{
  "parallel_block": false,
  "beta2": 0.99,
  "grad_clip": 0.5
}
MLP neurons of a small language model. Each row is named by its layer, matrix (gate and up: input weights) and neuron, and shows model dimensions 160-223. Each number is 128 + 24 x the weight over its row's rms, rounded and kept within 0 to 255. A neuron's up and down rows have the sign that makes its largest values positive.
After each neuron's rows, "fires in" lists the words (lower case) most often at its 100 highest values on Wikipedia text that the model never trained on.

L5.gate590 [134 147  83 128 155 125  86 163  62 105  98 127  70 101 117 135 150 102 102 113 141 106 150 141 154  96  99 131 140 135  99 118 141 150 139 132 139  97 110 125 147 177 122  79  85 148 147 131  73 108 162 155  73 137 136 140 104 145  85 105 136 126  85 118]
L5.up590 [156  90 139 174  92 150 156 144 132 117 112 140  91 129 153 144  74 101 140  97 107  60  98 126 133 113 206 130 127 137  99 144 156  91 151 112 126 100 130 169 131 148 102 166 167 143 122  79 118 163 153 102 103 144 151 124 168 137 155  92 140 156 106 133]
fires in: "as", "position", "season"

L5.gate332 [119 121 148 156 153 139 110 163 132 128 127 113 143 138 105 165 175 126 122 134 141 114 112 164 152 128  98 139 110 126 149 134 125 103 147 150  92 123 113 110 168 116 125 109 157 129 132 129 117 116 118  92 122 109  85 147 112 157 148  93 158 127 125  79]
L5.up332 [105 127 147 136 108 116 140 170 172  99  97 116  93  96 144 149 108 105 144  71 101 118  96 138 146  83 161 130 127 133  98 177 162 132 134  77 144 116 116 108 121 106 104 147 120 118 123 137 125 123  99 124 125  96  86 127 148 138  96 143 133 118  96 157]
fires in: "as", "appointed", "one", "the"

L4.gate455 [125 162 120 146 117 117 107 118 140 134 159 119 125  86 119 115 126 124 116 128 139 120  86 121 133 120 130 139 153 139 130 146 185 129 157 118 119 169 155 170 153 194 119 127 115 107 134 117 120 143 129 147 141 196 146 131 134 140 156 131 185 145 138 115]
L4.up455 [129  92 129 128 145 162 167 153 154 118  80 110 128 150 118 144 138  78 152 125 108 138 126 123 153 163 162 149  93 146 162  92 194 143 131 117 137  40 124 103 111 135 121 140 177 133 128 125 151 136 146 136 128 142 106 117 137 158 156  82 133 149 141 104]
fires in: "two", "three", "four", "ten"

L5.gate611 [104 118 129  92  93 125 138 122 132 118 156 119 156  98 150 166 140 139 163 126 170 130 154 112 106 132 139 164  81 122 148 140 145 147 168 144 147 103 142 106 115 121 130 140 137 143 114 131 151 137 102 108  92 139 103 108 183 141 154  94 198 124  94 127]
L5.up611 [127 130 138 135 127 170  78 106 116 150 140 152 139 144 146 112 114  99  88 158 114 188 174  84 127 170 156 105 117 140  97 148  73 114  96 109 130  86 128 136 131 120 144 150 182 100 108 106 154 140 130 169 123 118 114 112 135 148 136 127 130  69 129 128]
fires in: "as", "was", "is", "set"

L4.gate463 [124 161 101 117  91 160 163 158  89 151 168 100 145 147 136 121 135  99 104 110 117 118  78 161 106  88 121 142 148 172 133 101 113 112 135 157 162 129 134 126 118 138 101 132 142 143 114 158 103 129 179 120 114 150 113 141 157 122  98 139 149 154 106 110]
L4.up463 [124 148 132 119 103 127 151 119 121 152 151 115 133 135 141 144 122 144 141 161 113 103 105 139 105 107 151 125  69 162 107 135 109 127 128 125 153 163 130 137 133 147 175 154 153 130 120 105 118 119 123 107 108 104  76 163 193 146  99 161 142 142  82  83]
fires in: "to"

L2.gate186 [132  94 162 213  89 146 147 190  95 136 150 124 102  87 145 128 150 120 146 138 135  82  90 186 150 121 107 143 118 149  88 121 151  95 114 136 144 129 123 140 121  67 119 139 113 154 136 144 120 138 149  97 162 130 157 130 106 140 119 149 142 134 104 116]
L2.up186 [113 129 155 165 119 118 135 158  93 144 126 117 121  90 153 158 147 154 162 131 189  85  87 145 150 147 116 171 117 159  76 129 148  76 146 147  83 136 123 130 108 123 118 121 153 143 144 142  66  94 131  95 143 110 132  99 102 143 157 137 125 134 147 118]
fires in: "those", "people", "votes", "n", "also", "commonly"

L4.gate486 [149 114  92 108 124 175 161 105  84 150 144  85 106 156  97 140 114 100 109 125 122 140 135 166 104 124 140 162 154  90 125 146 127 153 160 103 129 163 121 142 116 134 120 146 124 135 136 119 162 113 140 146 111 119 145 145 177 154 110  94 151 141  93 119]
L4.up486 [133 127 126 109 163 161 125  95  95 134 112 135 128 140 140  98 158 104 109 154 171 114  97 138 126 136 140 148 121 111 144 109 162 123 156 151 140  97 106  77 146 116  92 138 140 111 124 149 164 120 130 149 101  82 151  94 122 172 120 102 138 132 118 137]
fires in: "a", "an"

L3.gate217 [120  82 139 178 141 119 160 148 104 135 157 102 123  88 138 109 154 144 156 119 149 126 102 159 107 136 146 138  78 168 115 150 117 150 128 115 105 144 137  98 134 110  98 156 147 159 134 137 153 111 102 139 146 145 161 110 148 120 141 126 127 110 116 122]
L3.up217 [102 116 133 151 127 134 126 132  89 118 140 149 115 123 182 100  91 149 144 188 176 145  95  93 155 113 120 151  77 149  91 144 121 142 174 142 124 134 123 109 103 156 160 117 157 159 154 116 144 106 121 104 111 126 110  71 165 130 154 112 125 118 122 136]
fires in: "in", "born", "early", "school", "training", "that"

L4.gate174 [145 109  97 139 120 117 146 176 140 137 101 138 131 114 136 124 146 108 145 144 141 128 113 131 161 103 157 117 110 148 154 155 125  89 139 121  86 119 125 129 147 134 174 120 160 126 137 113 112 122 110 141  84 111 150 112 125 141 190 125 122 106 146  95]
L4.up174 [145 103 147 154 109 142 125 150 154 132 176 137 157 141 162 134  95 136 116 135 160 118 130 147 125 109 131 134 104 116  99 180 122 142 130 115 141 120 126 138 124 144 149 170 172 130 121 108 103 139 130 110 149 141 142 105 151 130 159 122 139 129 140  86]
fires in: "which", "this", "whom", "time"

L5.gate37 [129  87 138 160  98 129 114  81 115 132 177 105 167 113  68 138 185 125  96 144 143 104 102 127 130  95 110  98  99 119  82 147 127 101 145 150 191 161 106 166  90 144 143 182 128 134 121 140 152 128 142 146 128 116 116 126 144 150 128  76 134 109 103 139]
L5.up37 [156  92 122 115  94 114  93 129 134 165 121 127 136 122 136 123 155  77 129 152  91 168 136 144 105 106 135  98  98  75 177  97  85 154 148 113 117 148 152 159 145 102 145 142 105  83 127 114  97 144 133 107 111 173 146 149  96 106 138 158 112 195 129 166]
fires in: "by", "at", "so"

L5.gate286 [122 125 139 122  97 160 122 111 114 175 144 119 117 102 139 153 159 135 114 162 186 136 105 107 129 146 127  67 148 116 124 174 133 153 139 130 133 117 137 108 169  86  99 136 147 122 126 106 155 152 127 124  71 120 104 144 168 116 152 168 130 148 108 147]
L5.up286 [158 115 123 138 107 157 130 115 129 148 151 126 100 174 105 128 120 134 166 136 111 184 137 156 111  80 127 100 145  69 187 150 115 140 114 152 168 175 131 134 158 182 122 104 117 108 107 108 100 163 108 122 104 112 119 158 129 140 137 126 124 131 147 147]
fires in: "into", "by", "is", "through", "before"

L4.gate45 [ 99  96 144 147  91 153 121 134 123 156 170 147 153 145 168 101 127 146 111 157 126 166 153 123 124 135 114 106 148 150  92 161 110 183 105 125 128 121 116  98 100 122 150 158 150 138 145 125 122 127 136 147 114 137 123 149 119 111 122 146 144 160 120  89]
L4.up45 [133 161 136 152 113 180 145 129 134  90  52 112 135 144 135 118 130 127 121 124  74 128 156 140 102 129  75 151 134 134  82 129 137 173  98  71 151 109 112 139 151  78 112 165 144 128 135 131 138 125 136 114 126 121  87 108 124 121 113 128  90 159 129 115]
fires in: "is", "first", "was", "highest", "main"

L4.gate127 [166  95  92 108  88 160 156 134 122 119 114 107 130 117 124 124 130 137 149 161 145  98 114 103 170 134 143 125 114 104 124 106 161 103 164  76  87 121 100 128 126 108 131 139 124 102 143  97  93 140 127 142  84 139 123 100 117 140 152 147 130 169  81 130]
L4.up127 [114 129 149 163 111  82 155 155 140 182 124 108 149  69 169  97 106 121 133 151 148  75 129 128 120 124 147 144  94 137 147 112 107 143  92 107 119  76 145 101 106  99 115 124 145 111 143 147 112 122 122 130 122  92  65 105 114 103 144 117 141  88 150 132]
fires in: "this", "that", "each", "because", "which", "any"

L8.gate492 [136 136 128 136 155 133 131 143 124 127 122 111 114 150 119 138 131 145 126 164 130 148 164 143 107 130 105 134 166 158 150  81 139 109 140 145 138 159 139 104 116 124 102 109 105 166 100 129 110 141 171  96 135 135 113 169 102  88 120 145 145 146 152 140]
L8.up492 [ 75 106 158  91  83 187 127 120 146 111 119 112 119 121 125  84  74 136 134 142  54 133 146 175 162 124 141 151 110 130 133 136 128 130 133 124 180 157 130 132 124 164 138 138 132  57 111 125 142 167 144 130  96  77  76 129 144 140 128 149 154 102  59 112]
fires in: "would", "to", "can", "will", "may"

L5.gate166 [124  85 145 142 161 141 157 113 156 114 115 141 132  86  88  83 141 139 144  98 106 128 124 116 148 150 115 144 111 161 120 169 164 126 132 120  86 132 115 174 152 146 153 147 139 141 123 127 127 118  85 116  99 130 133 129 125 166 138  98 149 165 133 140]
L5.up166 [103 126  96 100 101 194 141 125 159 116 134  96 115  99 131 124 154 138 156 113 128 127 134 133 148 148 143 167 135 140 113 141 163 145 136 130 143  95 121 135 159 128 133 118 126 136 111 118 131 132 106  69 138 119 131 127 165 127 117 110 151 133 177 146]
fires in: "several", "two", "many", "three", "few"

L11.gate53 [139 150 109 122 122  91 137 117 117 123 120 120 116 124 146 137  86 141 117 112 107  71 128 125 134 111 137 116 155 129 180 144 115 127 134  92 130 129  58 116  91  98 139 133 116 156 140 142  56 112 130 105 169 213 142 150 118 101 133  85 106 130 148 118]
L11.up53 [ 88 140 173 174  59 123 117 134 138 134 116 142 122  99 141 139 139 121 166 114 145 153  97 126 184 142 152 114 107 177 115 152 124 102 111 107 154 146 114 121 138 139 141  91 116 167 149 123 113 144 168 155  88 155 162  89 140 147 152 154  79  97 137 117]
fires in: "was", "as", "also"

L7.gate84 [132 129 109 112 133 122 186 110 108 132  97  91 168 131 192 109 110 104 117 116 116  93 160 174 135 117 154 137 127 167 118 140 107 161 174 155 156 143 120 106 155 159 132 140 103 133 164 121 108 149 123 155 102 174 121 170 148 126 127 181 112 119 118 103]
L7.up84 [155 101 124  81 151 155 143 153  63 110 115 108 139 120 175 131 125 141 135 152 143 168 152 110 157 123 133 176 126 121  85 131 104 136 118  81 157  88 103 141 131 120 161 134 115  97 141 124 153 127 124 145 158 109  91  96 140 118 134 148  99  98 130 122]
fires in: "in", "was", "been", "that", "had", "is"

L3.gate488 [117 150 120 107 175 130 110 125  83 103 144 126 104 183 146 107  99  81 106  80 133 143 141 135 122 130 155 177 111 132 126 137 156 141 118 118 143 104 108 101 164 153 123 118 150 155 135 128 106 112 166 148 129 133 117 175 109  94 170  95 119  65 159  85]
L3.up488 [115  97  87 143 146 149 129 166 129 114 157 110 109 161 145  94 143 139 133 118 109 134 172 144  90 134 108 133 122 142 135 143 161 124 138 115 139 133 126 110 161 145 129 169 135 113 118 116 123 120 131 135 124 144 128 147 130 126 149  68  60 124 138 132]
fires in: "model", "season", "s", "tournament", "region", "species"

L2.gate348 [133 141 154 123 121 146 144 110 112 126 128 119 146 171 146 158 130 115 146 145 162  95 133 183 117 104 134  95 101 127 131 147 129 164 150 142 121 143 132 144  95  74 141 122 110 106 105 130 126 134 129 103 130  95 101  84 112 154 137 111 125 112  93 134]
L2.up348 [130 182 153 121 111 106 122 100 105 129  94 139 104 123 135 129 147 179 128 130 144 101 137 122 115 136  76 116  77 124 201 146 131 174 140 145 120 169 136 131 133 133 157 139 117 105 133 127 146 130 142 118 121 122 121 148 161 106 131 112 114 152 125 121]
fires in: "like", "after", "to", "from", "meaning", "as"

L3.gate407 [132  81 163 171 133 148 138 212 147 142  95 143 158 148 157  66 124 166 108 146 166 156 153 162  78 133 121 132 153 142 120 109  84 131 125 132  89 129 107 176 120 129 140 122 141 132 118 129 100 136 119 124  94  99 124 147 100 165 119 150 119 138 118 134]
L3.up407 [131  88 133 158  83 153 130 144 125 136 113 134 101 129 132 118 121 128 142 151 126 163 111 140 124 105 142 169 124 136 124 138 138 159 141 139 154  99 120  63 160 155 118 160 188 117 141 136 130 132 148  97 109  97  85 109  56 137 156 123 104 138 163 129]
fires in: "a", "is", "was", "an", "who"

L5.gate494 [130 158 104 131 121 180 149 127 133 138  63 132 119 113 147 173 105 136 148 134  65  97  87 150 116 118 126 145 137 139  81  98  70 131 155 109 131 149 120 123 102 108 112 122 109 136 131 143 123 135  91 127 121 108  75 118  94 124  88 136 150 143 116 110]
L5.up494 [131 125 130 125 174 121 140 154 101 130 139 142 132 149 131 170 114 105 144 114 120 108 119 182 168 112 176 110 117 142 158 138 120 113 107 124 119 165 133 163 125 124 155 117 101 135 120 173  75 119 147 121 146 137 106 141 114 135 119 132 166 154  87 112]
fires in: "to"